Weights of a small GPT-style language model, trained from scratch on English Wikipedia.
Architecture: LayerNorm before each block, ALiBi.
Training: a variant of Adam for these matrices, 325M tokens, 4957 steps.
MLP neurons of a small language model. Each row is named by its layer, matrix (up: input weights; down: output weights) and neuron, and shows model dimensions 288-351. Each number is 50 + 15 x the weight over its row's rms, rounded and kept within 0 to 99.
After each neuron's rows, "raises" lists the tokens whose logits its output raises most directly, leaving later layers aside.

L9.up140:40 45 43 41 62 18 59 36 44 50 26 60 69 60 41 56 44 69 60 40 26 61 40 45 61 63 49 61 86 46 58 47 41 47 23 51 18 54 47 31 87 48 37 34 46 54 14 25 79 45 75 40 53 31 24 30 47 39 37 58 70 29 49 68
L9.down140:63 52 41 51 74 59 60 55 53 80 52 66 62 69 68 39 36 57 34 29 64 47 46 52 51 18 48 48 49 42 52 47 49 51 67 70 42 79 21 50 39 36 56 35 47 48 46 51 48 42 22 56 76 57 58 85 58 52 37 64 24 65 39 41
raises: " against", " with", " toward", " during", " from"

L10.up971:52 35 56 69 56 49 10 35 57 48 66 52 65 62 51 55 41 57 70 35 19 46 17 48 32 67 65 44 57 66 30 37 30 75 58 88 37 65 53 51 42 61 51 30 59 68 69 37 58 77 59 49 43 41 47 53 61 54 60 18 26 54 48 70
L10.down971:45 39 60 68 65 50 69 34 60 72 44 55 49 61 39 57 45 36 54 50 53 58 40 45 47 55 54 52 46 57 43 69 37 30 38 43 56 44 34 54 39 23 37 62 59 50 51 56 52 35 34 34 58 41 62 58 59 56 51 52 62 39 31 39
raises: ")\"", "\")", ")", "),", "\""

L10.up380:48 53 48 59 35 66 49 37 17 45 34 63 51 52 69 64 72 56 58 57 21 74 26 39 63 35 68 30 62 59 31 36 49 65 52 47 40 53 63 63 66 41 46 51 60 27 57 30 59 34 59 63 66 45 44 49 52 58 65 47 62 34 42 50
L10.down380:40 64 29 48 52 47 37 57 80 67 73 40 56 55 30 47 57 66 70 47 29 57 85 56 50 39 31 54 47 61 72 65 56 46 46 73 52 41 31 22 73 40 62 34 67 60 40 72 37 78 51 42 24 31 61 55 57 58 49 39 65 64 39 48
raises: "’", "'", " of", " died", " settled"

L13.up1509:39 33 45 36 37 17 49 41 42 40 71 39 44 28 40 54 59 25 56 46 29 57 38 61 41 56 66 32 52 56 60 49 35 75 60 58 55 66 61 62 65 39 46 68 41 67 48 31 52 57 51 75 53 40 45 54 53 62 60 43 37 40 42 58
L13.down1509:60 56 62 51 44 50 34 00 56 61 37 79 64 72 52 40 53 46 29 28 70 53 61 35 86 29 29 55 64 39 51 36 60 35 68 64 41 55 33 38 71 52 63 38 26 46 73 52 58 30 42 49 51 50 46 71 50 69 49 67 59 86 46 44
raises: " into", " to", " toward", " with", " towards"

L13.up1397:74 46 62 54 67 56 42 25 63 27 28 46 50 65 57 51 41 44 54 30 46 58 95 42 41 52 45 20 69 68 59 69 53 43 30 72 22 37 29 54 49 22 57 28 66 46 52 51 73 29 67 29 81 45 56 61 49 59 57 55 53 46 39 55
L13.down1397:49 51 67 51 50 56 99 63 55 66 58 27 36 33 94 44 62 52 45 48 48 40 63 57 35 66 49 81 48 51 56 60 56 62 68 59 61 20 32 46 51 50 41 78 27 40 38 56 23 57 51 58 35 40 45 63 33 54 42 70 52 63 54 54
raises: ",", ";", " 17", " 19", " 18"

L13.up616:62 19 49 23 45 46 21 39 15 37 49 60 65 25 42 59 58 12 34 43 31 46 48 83 65 40 44 59 36 83 80 33 62 37 31 56 40 48 29 44 68 51 38 27 63 46 35 52 35 30 40 36 42 67 79 63 46 27 18 51 44 47 44 40
L13.down616:41 80 46 49 55 32 70 00 47 81 39 60 50 55 52 47 59 78 49 56 62 36 32 56 42 60 47 40 56 42 28 34 65 23 58 40 40 45 27 45 62 42 47 61 54 68 32 58 53 55 48 86 32 52 40 38 42 72 93 59 59 38 36 36
raises: " an", " a", " in", " another", " on"

L9.up936:47 51 71 38 62 31 44 48 60 37 63 45 49 50 56 33 47 46 66 40 33 36 46 70 53 64 45 38 46 54 42 48 48 66 60 51 50 80 49 50 77 35 37 45 55 46 50 23 38 42 42 69 20 53 74 82 52 54 43 11 52 64 25 78
L9.down936:56 36 74 41 74 25 61 64 58 25 39 61 63 71 46 23 47 42 54 71 49 41 40 48 64 49 47 50 33 45 52 30 42 71 59 45 44 63 52 40 54 53 30 51 63 31 47 10 69 57 48 49 38 69 63 77 69 52 47 32 56 69 33 59
raises: "th", " km", "%", "–8", "–10"

L9.up415:40 33 58 50 52 61 27 45 18 42 77 58 72 60 41 68 90 64 23 36 41 44 79 63 36 66 46 64 48 55 53 71 29 32 22 49 43 45 19 43 25 52 29 56 45 60 55 69 37 50 80 70 48 51 32 41 47 69 54 16 72 42 45 46
L9.down415:73 45 47 76 32 69 25 26 26 69 33 48 39 61 59 46 43 09 72 50 59 63 34 62 71 38 62 67 35 52 42 66 49 38 47 43 66 68 53 55 70 38 55 52 47 74 32 36 75 59 35 25 59 49 63 63 61 66 50 51 21 50 22 31
raises: " into", " away", " toward", " down", " to"

L13.up582:40 41 72 57 54 46 31 49 58 44 20 48 73 70 47 61 75 49 59 54 44 32 61 39 12 31 42 61 51 67 58 41 37 37 68 36 40 31 72 52 50 25 28 35 71 37 49 59 24 47 55 76 72 77 79 35 57 51 61 47 51 54 46 72
L13.down582:61 36 47 49 37 62 48 78 40 74 73 31 58 50 55 47 42 63 27 42 51 80 23 38 66 28 46 49 50 33 46 40 51 43 54 65 34 48 26 87 28 97 30 53 54 17 46 45 60 38 27 48 74 51 64 28 33 36 41 39 39 47 51 58
raises: " 1", " 2", " 7", " 8", " 4"

L9.up1277:57 24 51 67 66 72 62 37 50 47 22 76 47 49 39 71 45 48 49 40 49 71 42 33 55 53 70 53 40 57 47 50 45 08 46 53 41 52 31 59 60 51 34 29 66 48 19 48 56 66 75 36 49 43 47 73 66 37 26 53 44 66 38 43
L9.down1277:60 63 73 42 35 52 21 58 34 72 89 23 24 44 52 53 49 79 68 56 47 61 48 33 56 23 35 21 50 83 51 73 49 39 41 82 49 81 46 65 43 47 47 67 30 42 77 33 51 53 56 47 57 45 61 24 48 56 52 37 58 36 59 47
raises: "'", " of", "to", ",", "’"

L13.up468:63 37 50 62 62 59 58 40 73 52 54 65 97 56 36 56 63 74 18 33 38 50 64 58 53 22 58 49 38 60 55 41 58 48 38 87 53 51 37 60 42 60 56 52 45 56 36 37 50 39 42 71 23 37 52 41 56 41 78 52 35 48 44 41
L13.down468:68 58 51 35 37 54 27 17 43 73 38 26 29 10 29 62 43 43 70 39 67 58 35 48 52 49 25 49 48 36 66 50 56 47 38 47 18 49 20 40 50 60 54 32 39 28 59 70 68 53 77 27 52 32 42 76 73 36 28 48 36 41 38 36
raises: " to", " about", "ight", " To", " toward"

L10.up985:34 50 63 31 27 33 56 47 65 49 44 62 51 47 60 40 82 45 23 52 45 38 60 51 37 43 59 33 69 47 69 27 66 28 38 41 46 62 48 51 61 73 50 38 47 52 68 42 56 59 51 66 58 56 65 56 20 56 69 29 57 74 28 40
L10.down985:33 45 43 26 50 57 93 14 36 67 77 39 50 64 52 78 48 58 81 43 54 62 44 51 56 60 59 78 73 46 61 57 49 46 45 52 68 59 45 57 65 47 50 75 42 58 73 51 45 43 52 41 40 37 41 47 42 37 31 47 65 53 29 50
raises: "r", "rs", "ers", "ery", "er"

L2.up933:52 47 74 56 52 48 78 38 58 29 34 66 66 45 55 67 60 48 44 55 69 43 33 29 41 80 43 75 80 41 72 38 58 26 72 41 19 52 70 28 32 50 54 46 71 57 57 55 53 49 49 62 43 54 53 46 38 43 65 58 52 66 75 45
L2.down933:80 39 37 53 32 32 36 40 60 45 31 06 29 53 45 71 31 40 18 53 35 39 53 54 47 65 45 40 55 40 39 64 53 68 63 50 34 47 55 66 43 43 63 64 50 51 52 53 55 64 17 49 37 23 55 46 38 44 44 85 83 50 49 25
raises: "es", "e", "ia", "o", "ing"

L10.up235:48 26 36 69 70 60 48 39 40 42 22 61 47 73 41 31 30 88 41 60 56 39 52 40 60 34 57 55 57 42 42 14 56 54 69 46 10 32 51 32 81 26 56 27 46 26 11 51 48 45 79 21 55 44 46 67 53 56 47 55 59 41 51 57
L10.down235:56 40 60 51 57 46 58 36 53 39 50 62 55 65 59 77 62 36 54 50 37 41 36 48 38 24 69 49 35 52 85 57 45 31 56 94 83 71 54 73 40 31 46 43 44 53 66 15 59 64 47 53 70 62 48 51 40 55 68 68 57 80 26 37
raises: ".", ",", " toward", " towards", " (\""

L13.up780:23 60 73 40 42 35 30 55 54 58 60 72 65 22 51 59 61 45 48 42 54 56 51 57 30 61 37 50 60 58 56 57 71 16 67 76 42 62 54 54 61 24 52 40 43 45 39 44 61 32 31 59 60 58 61 58 52 34 53 47 50 38 55 46
L13.down780:56 65 65 33 19 59 51 17 61 74 42 77 68 43 26 43 44 43 26 63 50 24 55 46 38 51 43 42 31 38 72 49 48 62 60 65 57 46 36 52 38 70 35 68 43 62 27 41 33 54 50 49 34 33 40 68 46 67 49 92 43 53 66 43
raises: "e", "o", "es", "et", "ul"

L13.up219:29 74 59 51 67 21 70 51 29 34 43 43 48 45 49 33 63 28 54 38 59 27 55 60 29 64 74 60 46 34 74 57 57 39 46 45 59 50 56 43 69 53 70 51 53 53 25 63 50 61 58 63 90 62 46 69 53 54 70 27 58 66 71 22
L13.down219:60 76 38 30 49 52 55 84 54 24 64 69 74 70 38 32 53 56 54 46 81 81 00 46 62 65 58 46 22 57 43 42 63 25 72 32 30 40 38 51 45 28 41 44 70 33 47 58 54 42 48 57 46 35 47 69 42 65 50 63 68 52 33 40
raises: " about", " 4,", " 1", " 3,", " 2"

L9.up273:51 49 61 36 47 56 48 43 42 52 35 68 79 66 57 54 61 65 40 60 51 69 39 52 43 28 45 26 47 65 48 52 35 61 56 54 40 39 46 51 61 19 37 49 60 37 51 29 43 37 66 62 31 36 50 59 54 65 68 67 41 27 42 31
L9.down273:65 53 51 39 36 62 18 91 77 72 71 48 69 54 39 56 72 37 95 61 44 73 52 71 44 54 23 37 37 40 60 55 84 63 44 59 64 27 35 48 70 37 31 62 51 79 36 61 41 64 40 36 64 44 67 54 58 41 60 47 50 73 60 66
raises: "'", "’", " that", " have", " itself"

L10.up1198:26 66 47 60 55 63 38 48 41 46 56 46 46 70 25 48 74 65 59 51 66 28 36 52 55 69 21 54 67 35 56 25 36 60 49 52 64 46 44 19 56 24 69 41 46 45 35 75 16 75 73 52 61 44 46 47 66 46 57 37 22 29 71 53
L10.down1198:61 42 76 54 50 48 61 11 53 54 21 77 72 42 78 89 34 18 33 48 22 52 66 48 56 23 80 48 43 61 33 78 53 48 61 55 50 42 50 64 49 51 40 42 51 51 60 24 72 26 44 60 57 42 34 45 36 38 43 57 82 67 32 46
raises: ").", ")", " ===", ");", "\")"

L13.up705:42 29 32 76 44 41 38 45 37 35 23 74 56 56 74 35 46 39 39 24 40 29 58 51 42 50 62 64 42 48 26 49 40 31 32 76 24 44 47 55 40 22 43 54 33 62 41 33 82 42 46 43 52 52 23 78 39 58 52 68 80 50 59 45
L13.down705:68 42 87 40 61 31 81 13 45 62 50 33 41 29 46 29 21 57 42 05 38 56 69 41 66 74 42 38 45 53 72 40 50 51 41 63 37 66 28 35 46 70 91 39 92 49 64 64 58 12 82 66 36 39 43 41 62 64 61 35 80 47 33 58
raises: "li", "lai", "lan", "lin", "lip"

L10.up534:51 25 56 61 46 62 55 36 60 45 20 66 63 54 59 65 30 48 65 48 44 55 48 59 38 50 68 49 39 49 49 72 22 67 43 43 66 72 76 39 68 48 52 26 61 49 23 48 70 44 58 65 38 35 22 55 45 63 58 51 70 18 52 43
L10.down534:49 59 49 56 54 61 46 00 63 10 53 45 63 48 58 43 36 52 46 70 56 48 11 53 52 53 41 33 49 61 75 47 40 38 52 44 43 44 28 48 69 52 68 69 51 58 39 72 60 93 32 79 12 12 48 39 26 59 55 52 65 53 47 60
raises: "ging", "e", "shed", "ding", "ke"

L9.up1469:68 37 44 67 27 23 50 61 36 13 52 61 56 19 32 63 50 40 48 41 55 64 39 50 55 45 56 48 41 33 71 73 60 27 43 49 56 48 32 47 39 65 26 30 36 41 75 61 48 55 89 25 30 68 77 56 50 71 62 28 39 32 46 65
L9.down1469:61 68 17 41 58 44 45 99 49 50 48 48 74 48 47 75 41 48 50 28 73 53 51 44 73 42 15 74 23 24 39 52 39 52 42 48 51 36 38 52 42 54 80 24 43 23 66 45 61 37 48 36 49 52 48 35 47 34 41 39 32 51 72 62
raises: " a", " ", " (", " and", " as"

L2.up37:55 45 69 61 41 33 34 41 67 26 46 40 76 48 34 48 74 42 32 29 28 54 82 50 46 31 39 45 57 41 71 63 40 59 63 48 37 48 70 53 40 23 24 66 43 61 40 62 43 57 33 63 48 52 57 54 23 57 21 49 90 37 59 18
L2.down37:69 50 37 39 49 62 50 99 57 66 44 04 94 46 62 49 64 46 31 38 45 40 77 30 67 52 52 47 43 51 39 48 77 59 26 45 43 00 39 63 28 43 53 53 43 58 67 70 37 30 34 73 45 65 57 50 26 35 51 48 36 53 38 33
raises: " |", " and", " as", " was", "\n"

L10.up746:46 49 29 54 63 58 42 35 42 53 61 65 60 64 27 35 40 32 74 54 32 51 58 70 59 49 20 45 38 47 55 82 50 38 20 36 44 56 29 54 46 42 46 62 92 60 26 84 53 41 51 52 51 34 49 34 53 39 58 52 43 50 68 55
L10.down746:43 78 42 38 78 36 60 48 41 37 40 53 64 43 61 56 58 49 32 34 60 49 61 13 41 13 50 14 60 40 54 57 48 51 92 55 46 53 54 65 56 44 43 28 26 47 48 30 78 51 65 31 62 62 65 54 35 52 66 39 39 88 36 44
raises: " against", " towards", " toward", " surrounding", " above"

L9.up124:33 46 54 48 75 56 68 49 20 52 34 52 76 46 56 55 80 67 27 37 38 47 30 55 37 41 37 60 47 35 51 34 26 27 58 58 20 34 53 53 44 52 54 34 48 56 51 45 57 63 75 44 41 56 34 73 47 59 64 31 79 42 62 28
L9.down124:34 71 51 55 59 81 69 50 10 84 60 40 27 39 67 47 59 54 48 65 42 41 52 78 54 47 44 61 62 45 28 64 22 69 65 68 73 36 32 44 32 50 50 55 82 68 29 46 61 51 40 66 32 54 56 56 57 53 40 54 38 54 38 53
raises: ",", ".", " and", ";", " from"

L9.up962:46 49 45 64 24 36 52 51 08 55 57 70 52 48 51 56 24 35 44 33 69 75 37 61 24 43 65 51 83 40 42 40 42 38 49 82 38 51 54 52 20 46 58 44 45 55 57 96 60 55 68 35 59 29 47 51 67 37 35 62 29 43 54 47
L9.down962:60 57 56 55 53 47 51 99 84 27 20 13 66 48 39 38 47 37 68 66 43 37 45 59 52 51 30 28 15 60 57 61 63 72 38 61 29 48 62 73 67 50 37 41 58 51 38 42 61 42 48 49 45 63 47 49 50 65 43 24 37 39 41 58
raises: "39", "54", "53", "79", "34"

L2.up722:61 39 81 58 48 39 60 51 44 29 55 53 55 51 39 72 65 46 49 51 53 58 31 38 57 42 58 45 67 58 69 73 18 42 59 73 20 43 71 31 48 60 33 21 48 71 59 36 47 41 65 59 57 57 41 72 52 76 67 64 60 47 56 42
L2.down722:38 38 42 42 53 45 43 68 48 34 62 38 64 61 76 69 42 32 47 70 79 38 39 47 50 50 49 77 51 47 70 72 35 69 44 55 65 11 43 80 43 58 57 21 35 34 33 49 72 50 52 55 74 99 78 49 44 53 77 66 68 32 61 41
raises: " they", " which", " there", " including", " it"

L10.up1005:59 29 87 40 55 42 67 42 64 39 23 58 76 43 48 50 49 41 20 37 36 54 53 46 52 51 94 41 33 65 54 46 43 24 53 46 39 64 32 53 79 46 50 29 48 46 30 31 56 38 61 28 37 50 36 47 53 45 59 57 62 40 34 48
L10.down1005:72 58 38 55 59 30 63 55 60 64 60 40 51 35 38 68 41 77 34 44 38 50 57 34 42 37 50 50 36 60 37 48 56 59 51 52 39 66 37 57 56 55 73 49 55 58 49 47 43 54 47 27 38 27 17 56 46 67 40 07 56 48 51 52
raises: "’", "'", "time", "day", "piece"

L2.up228:67 28 41 59 49 79 27 40 28 45 62 59 60 66 61 39 34 50 24 33 49 28 42 70 44 70 44 39 60 75 63 46 41 29 41 65 20 59 42 40 46 48 77 57 34 65 58 75 68 46 46 56 57 31 59 74 28 53 14 65 57 51 48 42
L2.down228:49 43 36 46 43 81 81 41 47 84 58 47 58 39 59 20 55 44 65 41 43 87 57 63 45 36 55 26 64 55 33 48 57 26 30 54 72 61 42 38 48 33 54 59 67 34 85 17 51 59 27 59 50 35 38 57 41 40 39 44 70 29 40 50
raises: "y", "er", "d", "ald", "r"

L13.up1312:43 45 23 74 46 43 61 43 53 47 43 77 37 45 51 70 21 27 51 37 47 46 55 26 50 68 74 29 55 54 42 41 65 37 62 43 48 48 58 61 43 37 55 72 28 49 09 66 43 63 59 42 57 44 44 54 48 37 36 48 31 45 21 44
L13.down1312:69 41 48 41 32 47 45 33 34 71 64 27 25 70 47 35 68 24 51 26 48 38 55 62 51 37 48 54 34 53 54 33 25 52 69 55 63 90 38 58 47 43 60 36 37 55 56 26 74 71 53 44 41 73 34 75 53 72 50 36 38 54 36 08
raises: " towards", " against", " toward", " between", " through"

L13.up740:59 40 52 32 57 43 59 42 59 16 23 55 73 56 45 62 64 39 39 06 38 49 64 46 53 59 43 36 48 62 77 51 46 44 65 34 35 75 53 49 60 24 57 37 33 27 82 60 44 25 46 35 36 64 45 69 45 56 48 28 69 39 34 68
L13.down740:57 36 62 49 59 54 50 99 41 26 61 45 51 39 81 45 60 51 46 64 30 31 52 51 55 41 55 53 39 51 57 38 36 57 40 43 42 70 42 41 48 55 43 37 60 47 60 10 65 60 36 49 44 56 63 78 30 55 44 56 55 64 35 39
raises: "–10", "–11", "–8", "–18", "3–1"

L10.up666:53 48 40 55 43 71 54 55 45 51 28 55 46 36 42 43 80 50 43 51 52 43 45 55 38 38 40 55 52 28 54 68 52 39 73 40 34 51 56 56 65 51 47 53 43 71 41 50 67 69 52 50 37 31 44 59 52 33 70 81 53 43 51 42
L10.down666:69 22 55 57 63 42 56 16 59 35 71 25 62 55 53 75 14 62 40 56 65 69 61 34 64 67 54 34 46 92 42 48 47 66 33 46 56 55 41 41 44 62 76 44 77 34 49 67 24 47 34 40 55 64 45 63 53 56 29 51 49 48 45 80
raises: ")", "),", ").", ");", "):"

L13.up1330:50 48 53 23 52 49 64 33 23 41 55 75 69 29 61 74 57 47 33 23 47 42 63 38 45 41 46 69 46 65 53 67 45 64 54 66 30 55 54 75 46 61 31 44 66 63 46 63 23 60 37 42 25 42 64 56 20 47 26 38 46 63 38 65
L13.down1330:52 40 80 40 64 40 46 38 41 68 48 36 43 45 57 48 59 41 61 59 49 40 52 37 22 59 73 47 44 13 56 47 48 54 59 34 37 51 27 39 29 48 67 21 69 39 31 69 57 69 66 54 29 06 52 51 78 28 40 47 84 49 40 58
raises: "du", "di", "ted", "ger", "bed"

L13.up424:76 56 39 69 45 62 17 36 34 47 54 60 71 44 17 54 47 53 37 61 25 39 52 65 90 21 57 40 63 46 40 62 57 30 52 38 52 63 57 43 57 33 44 40 31 55 23 57 57 55 78 27 45 45 65 41 87 38 44 71 54 61 38 53
L13.down424:37 30 57 31 51 55 49 09 28 56 46 41 28 38 55 54 74 69 61 49 54 47 27 51 46 62 27 60 10 62 45 44 72 29 67 70 54 38 54 64 55 59 22 49 49 37 67 20 52 79 33 53 38 35 25 67 48 64 66 47 64 62 48 59
raises: " about", " towards", " toward", " against", " around"

L9.up1366:48 35 55 66 42 69 61 35 49 48 47 65 50 52 31 37 40 33 58 72 48 51 49 44 46 50 44 26 57 49 65 70 50 50 92 31 57 34 65 23 47 52 41 55 59 50 61 55 21 53 33 43 74 45 57 50 66 60 55 37 50 60 57 43
L9.down1366:73 35 53 58 65 56 47 00 53 98 51 51 46 43 57 48 22 38 45 58 40 63 54 54 50 11 74 48 29 46 33 63 55 41 48 39 63 27 61 38 58 60 61 29 66 43 34 59 58 53 36 48 55 47 75 67 62 63 38 62 41 37 63 32
raises: "s", "whose", "th", "pe", "ge"

L9.up451:34 69 44 89 22 61 41 52 56 47 38 53 54 32 50 81 68 29 57 36 58 38 37 66 36 25 41 68 68 34 48 76 60 38 73 59 77 43 56 27 63 66 63 51 39 78 50 54 73 53 57 70 20 38 76 57 63 27 45 66 36 40 40 07
L9.down451:60 18 25 49 65 25 56 43 50 65 44 39 54 73 44 34 19 71 39 64 46 61 40 42 60 67 50 38 46 54 28 46 56 51 44 52 23 64 33 53 40 39 58 50 84 54 17 60 37 45 48 56 86 36 46 36 48 69 33 64 67 53 39 97
raises: ")", "\")", "):", "),", ")."

L13.up670:68 62 29 36 69 68 53 48 54 40 29 66 71 36 31 51 35 45 36 39 45 54 38 77 49 50 50 41 42 52 72 51 46 41 63 44 74 71 35 59 54 51 31 67 53 35 74 60 40 43 33 48 43 42 16 47 49 45 31 77 65 40 38 40
L13.down670:42 63 53 31 20 38 73 26 55 50 73 59 62 60 68 48 61 63 58 33 50 14 57 61 46 46 54 53 70 46 29 61 61 57 61 60 39 28 46 41 65 80 61 31 59 55 54 34 33 70 78 55 29 60 61 61 41 34 69 50 68 80 25 32
raises: " hours", " generations", "ries", " minutes", "rs"

L9.up1162:66 45 47 60 54 57 40 33 74 43 54 40 61 39 26 74 48 49 47 45 31 30 52 68 48 31 46 27 73 49 47 78 23 62 62 70 47 72 48 63 43 49 43 36 77 43 70 44 31 21 56 34 57 51 40 70 35 69 16 48 26 41 38 47
L9.down1162:38 70 44 77 39 40 56 82 33 63 47 45 42 68 55 12 76 58 71 81 52 40 17 61 28 85 72 66 39 20 30 33 66 36 61 42 54 46 57 30 61 52 75 33 45 53 48 81 48 39 60 71 46 69 35 56 66 42 71 52 63 50 71 42
raises: " the", " their", " a", " another", " its"

L9.up319:45 29 64 48 24 41 40 65 56 54 11 58 70 37 63 48 28 37 58 44 51 47 39 42 46 23 45 45 41 55 47 76 64 52 45 75 46 44 61 51 54 59 49 50 50 75 38 61 49 44 43 13 52 41 51 55 33 69 43 34 65 48 46 34
L9.down319:57 67 53 46 63 48 40 14 52 68 57 54 52 86 78 42 77 53 26 63 53 50 40 32 81 65 33 47 43 45 68 47 74 51 74 47 33 39 31 53 41 69 57 44 47 29 40 42 46 47 46 78 54 56 63 53 79 47 59 49 69 38 43 44
raises: " ", "-", " and", " a", ","

L13.up42:60 49 51 47 59 54 69 35 61 48 52 56 59 39 70 72 68 51 68 48 41 51 53 55 25 37 64 38 40 74 70 65 55 60 30 58 57 47 52 46 40 27 67 51 56 69 80 54 29 42 33 77 40 33 59 27 48 56 47 63 52 67 39 34
L13.down42:49 47 58 58 36 60 36 84 46 99 46 35 63 62 59 60 42 35 59 35 61 51 67 60 50 44 33 57 47 43 46 68 70 64 33 64 71 37 34 42 29 36 52 82 59 48 51 47 00 36 49 31 78 59 69 68 50 43 49 48 24 59 42 47
raises: " declared", " described", " moved", " received", " awarded"

L9.up753:30 51 67 63 40 40 51 40 30 37 16 67 87 36 53 49 53 38 53 51 44 72 34 50 37 48 76 34 54 34 45 32 59 18 56 45 43 46 45 64 88 59 80 35 59 42 44 69 49 36 72 61 24 26 62 62 56 68 60 54 51 71 79 66
L9.down753:45 59 59 48 51 56 43 83 52 50 51 20 29 69 21 59 54 48 60 62 52 41 55 54 45 32 79 65 77 48 20 57 43 48 37 58 45 36 49 31 32 54 57 60 24 16 46 54 50 07 83 55 57 41 57 74 85 26 64 31 54 59 53 67
raises: " he", " she", " they", " films", " film"

L13.up839:23 54 46 47 42 46 39 18 42 47 45 67 54 33 34 45 54 46 56 47 35 42 47 55 35 25 43 10 41 57 77 55 75 44 41 27 71 70 71 37 54 52 67 37 62 57 24 92 47 42 76 52 46 34 26 40 43 53 47 63 56 35 42 60
L13.down839:39 69 43 69 53 65 82 00 30 41 49 58 56 49 81 44 45 46 47 40 53 44 44 56 49 44 51 41 78 39 37 51 47 65 53 56 35 47 36 39 43 62 41 64 38 45 43 60 56 38 36 84 39 50 69 74 45 40 58 52 77 64 13 49
raises: ".", ",", " and", ";", " &"

L13.up479:13 47 39 60 48 45 68 43 25 50 49 73 60 53 42 68 40 01 34 37 30 24 44 46 35 43 52 80 54 56 71 22 50 51 52 44 74 58 63 19 60 40 33 42 38 34 41 54 44 38 49 37 47 56 85 55 59 28 63 34 56 54 55 36
L13.down479:58 65 58 46 76 43 63 63 48 43 78 32 39 42 55 46 25 63 43 47 39 74 56 32 51 57 53 72 32 28 28 35 34 42 69 61 61 43 69 28 48 37 50 63 50 48 50 39 30 58 17 39 35 37 61 49 29 49 42 61 67 52 36 34
raises: " |", ".", "s", ";", " –"

L9.up852:63 44 50 61 51 58 57 40 41 48 40 49 48 53 29 61 67 44 56 65 50 49 60 48 42 18 71 50 49 36 48 69 51 43 70 56 59 45 59 60 45 36 42 43 44 65 56 32 57 35 54 77 36 58 58 48 52 59 69 41 94 75 49 39
L9.down852:53 40 26 59 46 56 56 88 52 84 46 35 63 78 27 35 28 33 58 67 56 48 14 37 64 45 52 63 64 51 69 48 54 53 71 54 83 61 55 48 51 58 38 47 50 39 45 60 44 49 54 32 64 81 51 84 59 74 60 31 35 35 52 61
raises: " she", " he", " they", " it", " there"

L13.up922:35 50 72 58 42 26 60 51 68 34 40 61 78 49 15 40 60 38 42 31 70 62 70 71 26 64 64 68 59 36 28 72 55 58 22 34 48 47 57 31 56 56 44 54 42 30 50 80 46 82 47 50 35 37 26 61 68 49 53 35 75 54 53 60
L13.down922:45 56 38 42 56 54 44 47 36 43 52 42 42 50 67 53 42 60 53 57 58 31 60 38 50 28 39 36 28 67 48 68 38 82 32 83 72 55 34 65 27 33 43 52 54 42 41 45 46 49 57 69 65 55 43 64 36 36 56 51 29 86 44 44
raises: "===", " (°", " title", " returned", " entered"

L13.up830:46 65 54 77 69 61 51 25 68 59 58 74 54 11 33 54 43 36 34 33 33 61 51 24 58 54 73 48 57 58 89 52 38 50 48 63 48 60 62 61 52 40 63 41 45 28 76 72 37 32 50 33 72 48 11 63 40 40 43 59 42 42 40 23
L13.down830:50 69 78 40 78 70 57 00 55 53 49 51 61 55 76 40 34 64 40 70 56 73 32 66 25 31 74 43 50 27 39 50 60 38 66 60 58 39 33 44 45 44 29 53 36 44 59 37 62 63 41 82 33 37 62 51 68 59 50 45 58 66 52 51
raises: ";", ",", ".", "\n", " of"